config = dict(
    n_head=3,
    norm='rmsnorm',
    norm_eps=1e-06,
    positions='rope',
    qk_norm=True,
    attn_scale=0.12,
    bias='none',
    tie_embeddings=False,
    beta1=0.9,
    warmup_steps=467,
    decay_fraction=0.473,
)
MLP neurons of a small language model. Each row is named by its layer, matrix (down: output weights) and neuron, and shows model dimensions 0-127. Each number is 200 + 40 x the weight over its row's rms, rounded and kept within 0 to 999. A neuron's up and down rows have the sign that makes its largest values positive.
A block is one neuron, or neurons of one layer that tend to fire together. After each block is what it responds to, as a language model described it from the Wikipedia text at the highest values.

L5.down101,221,233,154,213,147,221,174,171,182,270,225,153,139,178,184,170,165,149,236,161,217,152,108,284,292,131,209,201,154,217,197,194,245,156,246,177,196,202,162,142,210,191,195,199,157,193,154,311,169,223,198,166,215,216,212,185,223,155,174,153,172,178,233,207,217,221,154,209,159,251,170,199,272,250,279,115,228,135,140,233,258,160,185,219,193,246,195,188,179,155,200,185,234,237,147,225,188,102,171,251,184,214,214,238,139,270,168,224,212,209,198,189,218,265,210,139,185,174,160,179,103,230,80,190,183,185,201,252
Responds to: Digit chunks in the middle of numbers, after a comma or decimal point, in tables of votes, stats, times and results, e.g. 289,'28'7, 62.'28'%.

L5.down1332,256,252,261,251,237,233,245,188,249,188,287,171,181,188,209,193,215,194,145,177,220,199,183,150,229,243,178,222,117,229,143,218,158,230,201,215,251,185,203,233,205,297,267,180,210,237,258,188,265,237,155,186,253,170,197,323,195,131,355,329,172,186,202,213,147,181,253,181,130,187,121,196,196,160,223,223,256,216,264,207,272,172,222,202,197,255,193,195,178,191,201,276,124,237,127,186,241,229,258,183,160,174,227,200,178,234,260,148,235,168,210,220,179,218,197,228,145,247,295,139,257,252,234,201,228,120,176,170
Responds to: Fires on the last dash of a table's |---| separator row and on the first pipe of a data row, mostly in election, sports and filmography tables.

L3.down109,232,133,228,213,281,215,187,203,231,165,94,224,185,212,277,153,213,231,205,204,172,204,284,188,197,294,239,91,206,177,223,166,259,307,133,192,171,204,195,218,218,141,264,186,141,196,264,153,245,215,192,218,161,192,270,171,239,195,177,216,247,248,195,131,259,246,164,183,255,167,231,238,149,254,154,104,233,170,119,183,184,179,242,150,149,168,206,192,141,207,155,282,186,178,160,121,194,227,184,103,234,297,149,241,193,213,217,184,172,112,220,208,208,247,206,191,196,150,184,159,172,228,214,205,246,193,205,218
L3.down145,217,203,206,224,164,222,249,253,139,205,187,238,148,222,202,218,190,202,185,241,257,152,285,170,180,208,210,160,229,175,185,163,210,194,211,167,245,141,222,195,238,208,137,185,199,219,203,265,205,197,206,254,128,177,169,191,194,160,196,143,178,288,145,244,195,174,109,188,217,212,179,233,191,230,167,145,187,185,140,203,211,160,219,127,261,217,248,212,191,183,187,212,184,154,162,230,129,346,220,140,236,251,209,372,190,195,194,109,225,150,245,202,240,146,234,208,232,185,191,128,184,208,254,165,137,221,206,250
L3.down343,324,179,187,224,202,229,234,169,192,191,201,153,191,217,243,164,174,208,233,233,180,206,238,228,153,222,159,168,221,204,196,187,220,234,238,204,235,215,206,213,224,146,196,203,193,169,204,203,220,169,223,247,192,198,250,225,128,245,239,209,254,250,210,189,205,268,230,217,150,193,132,254,220,183,191,266,160,166,144,202,187,228,158,170,239,219,205,178,109,201,248,218,159,202,208,165,196,175,168,143,253,179,178,340,189,208,246,207,179,209,200,138,173,192,135,260,226,247,313,187,207,207,207,174,245,143,227,186
L3.down551,203,167,178,243,161,219,263,199,146,256,166,282,211,188,129,228,251,210,195,192,240,163,287,210,166,216,188,147,269,209,146,190,175,197,143,217,216,143,236,196,213,157,140,251,256,226,210,259,217,193,229,230,120,158,191,137,195,213,179,155,132,207,183,178,229,185,182,120,204,187,217,182,153,222,210,179,200,159,145,153,181,170,188,149,255,189,208,267,259,147,144,226,240,143,169,233,156,326,226,135,203,199,233,152,188,208,112,128,262,171,249,198,225,106,237,210,217,226,215,208,138,163,248,232,155,229,200,193
L3.down637,288,288,118,159,272,149,282,215,185,181,252,222,210,169,184,107,164,137,186,244,169,193,242,247,204,215,200,153,234,206,158,211,208,257,204,186,211,167,230,247,179,197,218,191,202,223,240,210,218,243,244,230,150,171,276,200,185,175,241,174,200,177,228,199,168,222,214,207,187,184,151,183,204,203,204,168,174,196,134,263,197,142,195,83,227,186,197,183,218,260,226,207,159,237,220,176,146,183,198,145,199,257,255,278,282,206,250,204,188,209,218,196,208,179,240,175,130,212,197,173,112,164,214,207,212,237,184,180
L3.down730,204,156,266,255,157,171,243,164,175,203,194,274,218,218,62,220,143,242,182,231,171,153,241,175,192,176,221,105,237,190,167,231,191,218,205,218,185,138,168,235,246,180,154,245,227,164,191,232,205,219,252,272,209,128,208,253,259,195,121,205,232,155,262,186,170,170,168,208,202,186,298,94,149,235,163,166,201,120,209,191,167,169,169,133,263,224,216,201,217,168,193,211,261,171,132,187,199,230,177,111,248,219,227,169,198,199,117,230,260,136,226,229,224,122,152,203,200,183,191,229,217,165,228,215,161,186,177,154
L3.down1185,195,201,163,263,137,245,267,282,177,191,208,204,162,183,134,202,222,164,225,221,167,188,299,264,129,207,273,158,184,246,177,105,183,182,165,155,256,267,204,211,160,136,182,180,199,260,207,220,217,212,252,246,126,188,179,202,179,111,239,228,203,246,240,211,219,167,124,180,232,173,169,235,186,172,262,120,212,216,121,136,204,193,203,238,209,201,249,276,233,110,264,245,227,186,177,145,160,286,207,200,227,272,213,131,211,142,191,113,180,298,207,199,258,153,229,201,194,195,146,191,203,232,263,185,151,199,191,154
L3.down1198,316,187,176,219,215,234,229,193,173,187,132,195,178,165,243,196,193,210,217,221,183,171,197,200,104,292,207,223,149,207,253,118,253,173,207,192,148,245,247,220,209,149,183,249,202,177,184,168,176,175,239,163,198,150,222,261,178,143,253,194,171,239,238,232,189,222,248,177,189,123,226,258,189,220,281,243,114,174,230,174,214,180,122,201,200,186,220,213,175,119,232,246,261,217,199,162,113,229,202,204,245,202,192,219,191,186,243,210,228,173,285,191,206,222,190,265,188,236,184,248,216,150,183,201,191,155,256,239
Responds to: Two-digit chunks after a decimal point or thousands comma, mostly in stats tables and census text, e.g. 13.98%, 453,433, 12.19 m; rarely mid-word pieces.

L2.down387,213,284,199,239,124,167,182,229,291,169,141,207,164,187,155,196,271,160,215,226,241,179,205,173,239,208,153,194,308,196,201,181,183,199,131,216,198,203,233,163,227,216,138,161,237,320,118,145,223,182,302,213,196,211,179,226,156,170,211,245,190,188,191,167,186,257,198,223,149,187,223,288,201,180,219,269,147,146,243,187,224,110,198,200,255,184,177,152,215,235,191,200,253,177,218,227,195,236,202,193,216,113,173,136,246,251,263,185,233,233,224,173,221,193,256,166,219,211,168,230,148,189,155,171,293,269,151,188
L2.down692,215,174,173,260,192,217,176,191,185,263,188,203,173,195,262,200,180,108,221,204,158,249,303,229,149,232,164,204,235,223,197,134,221,227,170,169,275,180,225,231,222,229,150,158,187,269,231,170,275,158,263,225,171,227,180,248,218,165,229,254,233,204,174,148,198,232,278,231,102,204,165,233,264,217,189,207,169,132,168,214,218,129,234,187,158,213,246,153,195,183,162,111,124,206,209,272,236,198,217,206,229,197,173,240,194,230,205,222,187,258,169,163,180,227,256,241,208,231,204,184,103,107,208,164,242,308,294,221
L2.down775,175,157,191,184,180,217,215,217,283,253,223,145,230,200,158,213,205,148,256,182,228,168,247,151,190,291,146,196,197,212,220,219,207,192,196,213,163,195,197,261,183,209,220,177,249,163,155,134,207,246,271,176,169,246,272,186,196,221,236,203,198,152,196,226,202,180,254,160,181,215,252,203,254,220,194,194,225,76,215,209,305,116,235,139,158,208,218,147,151,203,221,219,199,219,275,163,226,216,332,196,201,184,110,195,204,209,178,245,191,252,175,176,200,150,182,220,210,208,139,240,162,169,259,171,256,208,159,241
L2.down856,226,165,184,214,218,181,167,221,239,155,125,178,182,205,279,199,170,124,231,195,217,287,175,214,188,241,179,219,267,224,208,204,191,237,177,247,206,167,288,213,252,190,147,202,213,190,138,208,271,253,242,232,232,222,189,221,165,202,262,241,185,210,243,115,259,161,264,227,219,264,175,258,239,236,183,233,260,147,214,215,158,173,182,219,237,214,160,185,180,230,192,241,167,225,206,202,240,263,166,176,205,216,156,171,173,226,233,274,222,298,220,241,214,193,212,161,226,138,189,196,219,233,209,190,258,193,230,267
L2.down867,221,258,234,180,148,199,177,184,171,170,193,199,172,180,282,211,229,136,187,241,110,191,272,284,228,219,196,211,143,199,231,184,225,219,122,139,229,166,169,155,234,167,178,205,230,250,161,175,208,235,220,175,264,197,250,206,147,202,187,206,211,180,162,177,207,209,254,195,172,186,177,244,239,201,220,182,182,174,204,163,220,77,250,207,163,179,225,185,253,151,213,169,185,129,310,302,138,263,237,191,229,176,183,277,151,208,221,240,193,187,215,119,186,208,234,187,179,215,155,280,130,178,172,180,197,257,227,207
L2.down951,156,210,193,166,209,177,194,173,272,201,141,138,246,224,220,144,242,160,239,212,227,168,308,232,132,170,164,199,225,258,213,240,193,231,84,224,190,274,263,191,204,212,171,132,240,298,173,171,235,198,197,187,258,211,187,247,153,220,234,231,213,224,170,163,233,250,235,257,157,239,179,238,256,216,232,140,153,173,149,236,206,82,214,146,142,174,184,189,202,167,183,183,197,216,279,182,223,273,196,242,209,199,128,198,203,243,203,298,231,283,168,196,184,140,230,168,188,193,177,238,99,184,122,156,292,265,148,187
L2.down1177,216,237,197,249,186,148,170,173,182,265,159,225,187,191,221,187,211,210,203,252,238,208,228,227,161,229,179,186,247,232,147,150,181,219,177,140,208,146,223,155,103,247,148,158,259,160,167,163,216,183,241,196,182,261,262,159,170,218,189,249,176,177,113,164,195,142,198,244,187,218,235,282,167,173,212,215,184,196,193,150,227,84,160,155,217,246,227,155,264,188,242,136,228,173,254,195,203,217,236,190,177,224,210,306,222,247,235,163,189,208,158,170,141,159,195,145,196,165,236,133,221,245,172,185,216,223,160,184
L2.down1253,198,150,158,245,186,183,159,169,158,199,241,231,203,139,267,257,178,219,162,169,185,279,269,193,198,231,185,159,184,217,233,244,193,142,199,204,200,254,186,175,218,201,177,176,223,250,210,177,223,205,217,258,176,207,206,229,172,250,179,245,270,216,118,157,228,177,244,255,177,184,194,199,110,167,165,242,186,168,162,213,171,192,221,167,266,284,181,212,254,219,151,162,260,217,199,174,235,97,129,184,194,199,240,239,214,211,238,184,160,172,186,297,183,217,222,194,229,190,181,186,230,162,219,164,169,208,160,239
Responds to: Common nouns closing a noun phrase after an article or adjective, such as doctor, priest, victory, children; also mid-word pieces like "cio" in Nacionalista.

L2.down17,187,215,224,198,199,201,197,198,260,247,259,205,162,205,109,225,208,200,109,136,225,186,179,207,255,220,242,234,261,269,215,171,243,122,188,249,134,207,225,225,187,212,228,242,210,190,281,242,177,185,227,143,171,130,211,186,143,204,193,182,152,234,231,241,201,141,180,114,220,189,307,109,176,214,190,187,248,176,118,202,257,255,118,172,278,209,207,309,143,136,170,179,192,177,158,205,105,177,200,211,124,214,205,32,227,225,179,204,195,214,234,226,167,227,253,217,184,183,156,190,188,162,211,235,166,189,159,170
L2.down124,268,219,234,92,230,212,258,183,179,228,262,261,224,208,135,268,216,159,264,196,251,137,187,229,223,214,172,179,238,235,232,255,244,193,155,257,237,214,186,167,181,196,224,103,251,179,200,73,253,322,220,225,200,287,250,174,218,279,179,206,198,182,174,185,196,197,175,204,166,246,196,236,249,223,198,226,184,148,201,183,210,146,260,126,234,153,193,212,219,164,228,237,175,219,214,178,256,127,190,202,86,222,140,170,266,193,237,209,207,310,184,208,227,193,195,210,202,252,227,276,103,213,215,229,248,173,187,242
L2.down235,172,155,163,181,243,196,149,234,183,263,182,164,165,200,260,241,134,136,275,170,242,204,241,189,169,229,171,133,236,219,348,209,252,210,188,236,219,165,170,200,241,216,164,75,214,174,186,154,244,191,218,199,220,256,216,251,216,167,198,218,147,129,226,124,233,167,232,271,152,164,148,177,305,185,224,225,189,146,201,272,245,167,185,187,195,158,218,222,163,202,251,249,192,253,195,234,228,130,189,141,240,221,227,236,234,203,166,140,198,225,211,141,176,177,192,283,171,192,312,164,160,265,132,189,198,209,215,256
L2.down257,244,221,181,125,267,186,190,221,162,183,173,209,201,198,205,191,224,176,254,187,237,201,213,198,206,162,185,236,208,209,154,250,161,169,209,161,221,231,225,239,240,233,262,153,209,305,234,209,167,165,210,214,219,174,249,213,134,164,192,163,223,189,224,231,178,195,162,196,251,143,195,218,212,191,243,250,225,208,175,206,130,185,233,197,212,206,208,196,185,226,154,149,162,174,154,160,211,211,238,185,166,213,129,238,205,247,183,168,204,181,187,165,201,152,208,265,266,267,147,220,143,261,114,142,333,201,97,250
L2.down797,150,222,209,163,237,214,220,173,207,225,140,225,166,184,225,273,167,224,241,226,189,193,318,214,178,232,195,163,294,182,223,167,243,222,186,186,178,212,234,204,194,220,260,119,195,240,161,183,262,224,246,213,181,240,182,215,269,168,155,157,237,110,199,126,270,176,137,259,152,158,121,157,230,213,172,220,155,198,164,265,231,163,105,205,222,176,213,214,159,248,179,272,206,237,144,201,181,121,178,162,175,187,193,176,220,188,108,172,179,204,194,171,169,207,212,213,173,198,240,199,165,199,222,227,165,185,271,256
L2.down806,237,314,209,230,258,157,225,221,241,186,206,193,206,213,225,231,220,100,132,170,261,158,193,196,169,199,163,278,147,227,224,210,255,209,157,174,248,228,174,222,197,281,187,175,227,184,188,178,158,238,201,186,189,231,253,279,178,199,167,189,197,174,214,147,260,262,225,171,174,224,191,201,234,210,210,204,269,146,170,215,228,179,280,96,229,209,201,206,210,164,241,237,167,117,237,250,237,184,232,200,231,219,241,303,260,166,169,143,186,224,139,186,231,194,191,226,212,237,148,259,155,196,223,129,226,200,227,236
L2.down831,229,189,113,151,174,202,181,234,188,141,212,208,215,200,183,243,173,121,196,176,208,248,204,187,163,127,181,226,159,241,135,254,213,151,184,202,233,183,260,270,161,206,172,200,218,246,224,208,145,264,312,241,242,197,203,221,169,128,250,196,201,168,204,142,235,228,142,241,125,166,188,198,273,204,247,123,236,188,260,154,171,177,282,175,206,162,238,189,158,139,238,203,204,264,239,261,186,158,234,185,196,269,179,153,192,209,262,172,152,201,218,227,216,160,260,214,197,184,177,212,245,259,188,214,245,178,189,133
L2.down875,242,241,178,230,192,270,204,161,263,149,211,198,142,174,213,181,210,131,234,202,199,202,250,151,122,232,129,257,148,174,276,241,238,193,166,179,197,188,223,196,164,217,244,158,186,263,186,231,193,237,189,256,173,242,201,200,132,148,201,280,134,221,172,184,277,162,91,228,122,182,139,212,233,184,177,175,180,188,262,175,233,169,300,139,265,224,190,216,191,197,187,160,215,128,184,236,218,231,210,281,188,212,220,310,191,255,218,171,178,198,193,168,206,152,181,165,201,265,273,223,169,196,157,210,265,204,186,179
Responds to: Words and symbols that link to a following place or value: "at" before a location (located at, buried at), colons in lists and times, hyphens and dashes in scores, ranges and ISBNs.

L3.down90,170,154,151,224,130,249,228,217,189,263,191,188,154,174,265,250,288,196,169,218,268,216,256,185,191,220,166,210,232,142,121,179,198,175,200,204,209,257,226,240,193,204,167,112,193,214,210,344,211,188,190,263,190,209,198,194,121,161,233,234,208,181,128,170,246,266,238,162,114,236,193,238,235,219,212,128,244,161,259,199,195,191,178,192,193,242,182,277,242,117,147,245,198,205,176,240,192,248,193,158,158,211,181,262,200,165,256,170,210,187,253,233,198,166,312,213,167,230,190,286,184,285,303,222,159,252,242,132
L3.down263,221,248,207,147,217,193,254,246,148,185,138,186,210,135,254,226,207,120,231,266,262,249,265,237,203,242,114,191,219,151,271,247,173,179,179,140,216,157,167,183,239,271,201,182,210,234,189,187,229,216,166,170,201,194,197,207,277,193,151,193,197,187,210,228,220,191,221,218,127,137,175,196,308,184,267,249,154,189,188,208,214,157,185,175,230,266,226,169,217,192,192,195,191,230,176,215,229,154,139,99,222,176,225,218,232,192,229,173,274,240,190,158,123,183,192,173,243,242,269,152,167,264,197,237,176,165,203,210
L3.down476,181,170,178,261,178,287,187,252,210,191,155,208,207,192,105,203,254,282,168,252,200,259,222,277,171,246,200,124,189,208,186,154,252,227,254,212,97,209,230,223,203,200,197,245,245,168,225,225,208,264,129,163,203,184,176,226,291,210,257,211,226,226,204,171,213,201,206,143,215,182,243,150,181,143,182,306,253,164,203,199,216,241,194,185,175,211,153,215,251,241,230,264,161,194,230,116,244,262,200,305,191,142,189,26,220,188,180,287,243,228,217,330,277,243,182,259,194,204,199,200,185,136,255,212,219,167,157,189
L3.down621,193,187,147,178,209,166,239,210,213,189,212,232,211,168,256,273,159,212,180,140,157,163,239,156,157,153,258,174,170,237,170,192,197,240,161,184,215,213,221,172,209,282,240,130,222,228,200,191,274,216,196,288,235,207,173,225,199,209,118,203,215,206,158,138,222,311,178,232,206,183,200,259,207,202,164,162,230,238,176,275,126,177,249,188,224,186,196,206,193,172,217,184,200,171,204,197,182,192,196,205,240,170,214,372,155,231,165,181,146,209,195,219,228,195,213,207,161,211,275,184,249,212,225,192,190,204,302,168
L3.down962,160,203,127,202,211,220,204,241,168,220,188,275,175,266,296,222,222,117,200,186,201,225,139,196,212,200,215,102,166,206,200,203,197,211,182,219,219,152,248,235,226,243,174,196,117,153,249,206,140,191,192,191,183,175,235,267,227,245,227,123,223,193,274,240,197,270,228,193,163,185,215,178,222,197,166,228,269,295,188,180,194,193,236,147,197,235,198,163,100,148,269,200,207,252,161,194,232,121,189,145,190,226,129,232,195,142,212,193,271,200,232,216,224,235,135,150,199,221,195,142,264,211,204,165,145,176,263,126
L3.down1074,187,224,211,222,190,163,236,105,200,175,224,116,185,183,271,218,253,367,153,209,218,171,160,173,177,236,127,225,191,189,158,251,141,196,157,191,258,212,256,235,218,224,237,199,195,164,219,156,150,159,147,243,180,178,217,200,165,216,155,211,224,184,189,210,226,162,226,165,215,165,217,279,141,185,155,139,206,141,180,192,205,149,179,166,181,198,148,236,165,237,159,144,203,150,215,208,162,136,232,160,137,194,220,118,184,185,187,229,110,170,189,251,263,172,331,122,196,147,216,165,192,214,133,219,125,215,204,243
L3.down1102,216,146,126,154,236,203,190,196,171,154,267,189,192,140,262,190,152,113,188,245,188,218,212,214,205,178,162,223,190,199,236,163,212,212,210,223,205,236,283,218,274,136,221,203,232,208,233,199,238,168,186,161,207,221,285,157,194,123,196,168,178,225,191,201,132,276,184,184,204,192,192,235,235,152,202,223,176,207,233,253,240,205,185,237,239,133,232,225,244,243,209,234,205,188,176,219,206,221,163,198,222,218,245,239,215,208,166,205,129,251,188,202,138,170,122,272,209,258,203,262,163,291,198,247,271,188,229,213
L3.down1256,144,190,230,158,236,244,194,205,218,151,218,186,251,175,181,257,134,222,179,200,151,273,212,186,154,203,189,222,225,248,189,145,211,202,180,284,202,241,212,237,206,221,253,190,175,122,226,196,197,239,219,183,195,161,185,231,161,138,210,235,170,189,165,226,183,226,181,211,187,167,203,181,220,178,200,224,225,212,212,237,227,172,215,221,134,217,158,231,233,167,190,143,230,247,214,207,210,174,131,246,241,215,258,212,201,209,159,179,122,168,233,150,220,152,173,197,198,258,232,189,211,234,191,190,238,242,249,237
Responds to: Colons inside times and durations after the leading digit, e.g. 4:25 track lengths, 1:00 p.m., race times; also thousands commas and post-title line breaks.

L3.down65,223,208,199,228,242,207,186,235,214,165,181,195,178,221,180,167,205,180,254,242,141,201,154,149,202,131,204,187,232,192,181,168,153,236,221,128,164,252,219,235,300,98,253,188,216,232,185,130,221,217,210,146,207,222,166,191,93,211,305,234,190,225,177,125,248,176,233,203,158,223,206,248,219,195,145,235,162,116,220,262,145,203,185,236,184,157,232,220,261,225,144,160,169,213,197,254,183,189,230,132,186,241,222,132,153,204,247,271,244,209,207,179,163,192,206,293,219,156,286,165,219,170,160,202,224,217,163,187
L3.down137,207,218,163,217,199,185,120,181,174,206,170,191,184,251,121,195,225,136,212,241,228,200,242,233,245,143,198,170,251,223,228,196,184,280,212,244,231,245,197,187,188,175,226,212,208,226,228,166,214,158,179,129,206,217,86,182,121,204,279,201,180,264,156,124,188,191,205,197,137,148,193,250,221,127,198,244,181,188,163,234,263,296,161,181,251,203,245,228,222,242,222,183,263,175,181,189,191,211,227,210,215,235,188,159,226,201,172,181,194,322,215,125,211,200,154,169,287,163,171,205,160,229,179,235,176,195,192,241
L3.down326,269,179,199,259,204,246,174,205,175,178,199,220,207,233,274,134,162,132,192,189,168,228,186,122,145,203,252,200,165,211,236,160,259,198,199,211,190,191,207,204,332,278,263,174,224,309,222,236,181,199,190,195,180,188,209,218,165,170,208,221,219,297,147,215,211,141,216,190,233,155,183,190,157,270,259,310,189,309,239,233,188,248,214,214,182,283,126,148,219,243,203,100,203,207,198,179,217,236,226,154,208,144,148,273,179,198,232,166,162,208,244,156,268,199,189,205,170,145,213,166,155,176,252,251,178,155,200,198
L3.down352,159,185,149,180,185,278,242,175,191,214,219,256,225,220,137,179,204,229,202,217,206,187,186,240,266,194,172,174,231,229,190,169,220,235,173,160,155,91,264,140,280,151,122,214,176,189,238,146,206,231,168,259,197,261,226,182,122,217,144,219,155,143,222,199,202,244,221,149,207,162,168,178,245,242,218,215,236,164,142,203,178,185,195,170,178,235,196,156,256,153,174,160,200,234,216,236,228,232,271,237,267,191,199,156,268,177,206,185,204,201,163,145,202,187,149,193,222,170,200,194,200,173,215,279,183,226,225,188
L3.down949,155,200,205,190,192,142,221,176,154,145,154,210,267,199,214,248,189,187,176,261,200,171,277,153,213,204,211,182,285,163,228,230,182,228,234,153,157,252,277,150,262,178,151,211,146,222,170,273,258,213,258,183,201,233,174,177,140,214,305,177,163,265,233,146,257,157,227,166,185,146,214,196,235,168,131,169,258,157,234,244,130,166,217,219,262,201,214,193,169,232,240,148,181,202,247,152,203,143,142,195,272,235,191,69,181,209,243,209,186,209,246,163,203,236,209,160,231,114,188,147,264,218,206,158,173,192,208,279
L3.down1025,202,201,194,193,239,211,209,249,253,161,152,162,118,265,230,200,218,198,187,144,174,197,166,147,187,170,223,182,228,216,190,204,206,231,185,113,198,240,208,183,270,189,182,211,209,314,254,198,282,183,305,181,210,238,240,216,142,219,191,197,206,216,185,189,253,183,240,232,186,205,185,172,202,162,243,259,247,269,235,198,156,133,250,199,150,164,162,208,146,263,241,164,161,160,173,189,193,215,226,232,207,190,128,82,188,219,226,162,252,222,232,184,165,207,223,165,223,207,189,166,235,196,186,233,265,214,163,183
L3.down1027,201,214,213,239,142,166,159,281,256,133,141,193,213,204,205,197,227,185,161,148,169,267,210,220,195,245,210,250,202,194,201,211,201,235,167,209,188,251,209,191,277,153,212,242,205,204,211,212,203,199,210,167,187,198,227,188,210,209,228,186,246,187,176,148,237,232,245,200,162,151,209,244,255,201,230,218,228,215,215,245,204,181,172,253,236,192,206,150,262,206,208,138,288,205,118,187,209,218,172,178,137,193,146,123,255,128,135,212,280,251,190,183,189,236,201,158,239,183,221,198,169,183,190,191,218,197,162,171
L3.down1048,172,180,151,250,191,224,194,230,176,217,214,167,250,229,273,224,223,111,178,185,188,189,294,169,224,173,252,192,185,239,183,235,187,181,214,170,178,199,182,166,428,146,179,256,185,237,246,199,177,229,230,199,170,222,144,185,176,209,214,173,255,229,189,186,235,116,160,184,195,203,145,231,215,198,197,214,196,193,118,227,131,185,199,205,246,196,205,299,127,246,194,205,222,176,161,194,245,182,155,218,196,185,91,143,199,187,234,153,168,239,195,193,183,233,230,245,228,230,195,187,175,148,184,242,193,226,188,195
Responds to: Nouns for a person's role or relation after a possessive or article, such as partner, successor, son, member, debut, character, often followed by of or 's.

L2.down77,231,217,259,195,160,163,168,292,200,186,225,214,207,131,188,205,211,279,170,203,232,157,164,217,170,262,143,168,203,140,143,213,135,156,232,199,213,115,216,181,138,127,148,184,250,220,176,139,272,146,198,261,235,124,256,264,276,249,147,181,206,290,166,292,179,208,230,138,264,201,152,226,243,227,191,185,182,165,191,200,238,200,113,205,197,233,159,218,235,225,254,182,181,221,162,231,151,153,130,158,159,199,217,247,210,217,159,236,133,164,241,221,175,168,240,133,153,139,127,240,169,153,229,234,183,179,164,180
L2.down175,240,217,179,205,176,88,141,241,173,244,255,146,191,162,158,193,301,328,228,195,182,198,167,143,255,104,225,182,158,214,238,232,241,151,182,216,180,187,201,147,248,176,137,160,191,223,268,209,159,185,283,142,195,211,157,219,283,136,220,203,234,261,194,210,183,235,245,156,195,182,195,231,171,211,225,214,209,182,227,209,238,226,170,236,223,163,239,175,230,178,143,136,149,237,235,172,178,190,177,180,247,236,145,94,205,203,177,215,139,180,246,142,183,180,137,159,238,197,197,138,173,209,241,232,235,255,200,214
L2.down362,196,245,164,159,178,170,229,178,310,156,230,185,194,220,232,187,162,96,187,197,238,123,210,206,231,244,153,165,226,258,156,210,208,219,168,168,234,175,259,265,180,225,212,190,213,179,117,95,231,238,333,214,174,209,162,309,221,161,190,207,238,136,222,182,150,171,175,280,160,247,144,219,189,184,197,248,192,128,193,204,193,104,199,148,197,138,181,213,176,178,209,162,173,260,194,186,297,218,213,204,212,238,200,229,250,211,234,187,246,216,160,207,199,205,222,312,174,187,197,190,170,217,217,290,285,204,146,218
L2.down397,180,209,228,246,122,157,265,167,231,152,195,221,155,177,204,266,268,305,215,169,257,215,127,212,164,270,117,237,215,207,192,238,143,243,166,190,180,118,212,199,225,195,123,217,209,243,156,206,172,132,213,173,208,183,150,202,206,204,184,198,217,142,148,230,209,212,188,138,176,172,184,324,164,240,223,136,167,145,289,182,203,124,180,201,254,162,197,261,229,222,177,219,205,201,216,233,248,215,204,192,174,91,183,57,259,239,234,240,233,167,162,226,162,138,154,133,200,203,187,263,202,243,169,291,235,206,178,215
L2.down885,152,194,264,198,209,224,194,216,232,154,188,237,177,224,216,220,221,237,191,136,233,151,224,193,181,256,141,163,238,161,223,252,184,148,183,268,243,254,293,151,221,248,148,192,135,127,153,156,142,243,222,196,279,143,204,193,171,226,195,202,208,182,181,193,257,273,228,167,211,154,188,237,160,140,199,255,221,161,188,218,204,216,229,156,155,164,164,227,230,240,269,144,196,150,238,248,232,220,179,178,225,211,150,266,273,177,226,228,215,199,193,188,197,205,233,206,145,206,125,186,239,138,166,265,150,212,246,196
L2.down946,214,123,254,236,179,171,196,261,148,284,218,156,157,222,313,136,141,235,187,273,236,169,109,152,209,229,256,182,135,219,231,223,217,213,241,171,140,187,175,156,193,167,178,131,199,153,170,201,219,163,215,220,171,170,207,175,255,227,276,246,174,129,184,210,184,268,156,215,213,262,249,200,173,253,206,144,134,218,224,208,202,207,184,177,172,221,190,218,173,208,218,197,164,173,220,181,161,263,172,147,339,220,190,298,249,271,190,200,156,178,243,231,117,171,254,204,190,135,139,221,169,190,248,212,140,198,233,253
L2.down961,226,239,184,250,219,220,204,194,213,188,192,214,221,177,284,240,224,229,268,169,185,208,190,188,214,160,198,225,194,176,180,192,231,209,165,192,172,214,251,226,179,107,195,134,220,174,167,195,255,222,253,202,255,216,249,190,154,140,219,210,194,184,188,198,290,189,188,176,160,239,174,208,182,257,227,165,217,246,240,230,246,241,266,177,219,243,170,196,317,190,202,234,183,151,256,116,146,235,301,192,157,153,178,214,217,147,219,211,185,247,226,153,262,188,316,182,202,224,185,251,217,228,213,198,240,239,194,224
L2.down1005,169,232,174,237,174,107,199,196,254,251,235,220,260,189,225,160,214,61,229,158,202,167,197,234,234,223,182,222,239,229,171,220,178,226,209,245,286,175,192,223,183,188,159,97,233,248,166,174,182,186,177,155,209,217,218,267,219,212,194,260,239,173,197,150,162,223,203,219,169,184,239,217,185,153,233,267,178,173,144,157,188,123,224,163,144,165,192,144,121,237,294,149,161,206,226,227,195,195,151,175,288,180,153,284,190,246,228,239,228,325,208,195,177,180,131,124,201,170,143,197,168,206,170,255,253,231,274,169
Responds to: Numeric digits opening a cell or following a decimal point in wiki tables, mostly election results like | 0.13% or 52.52.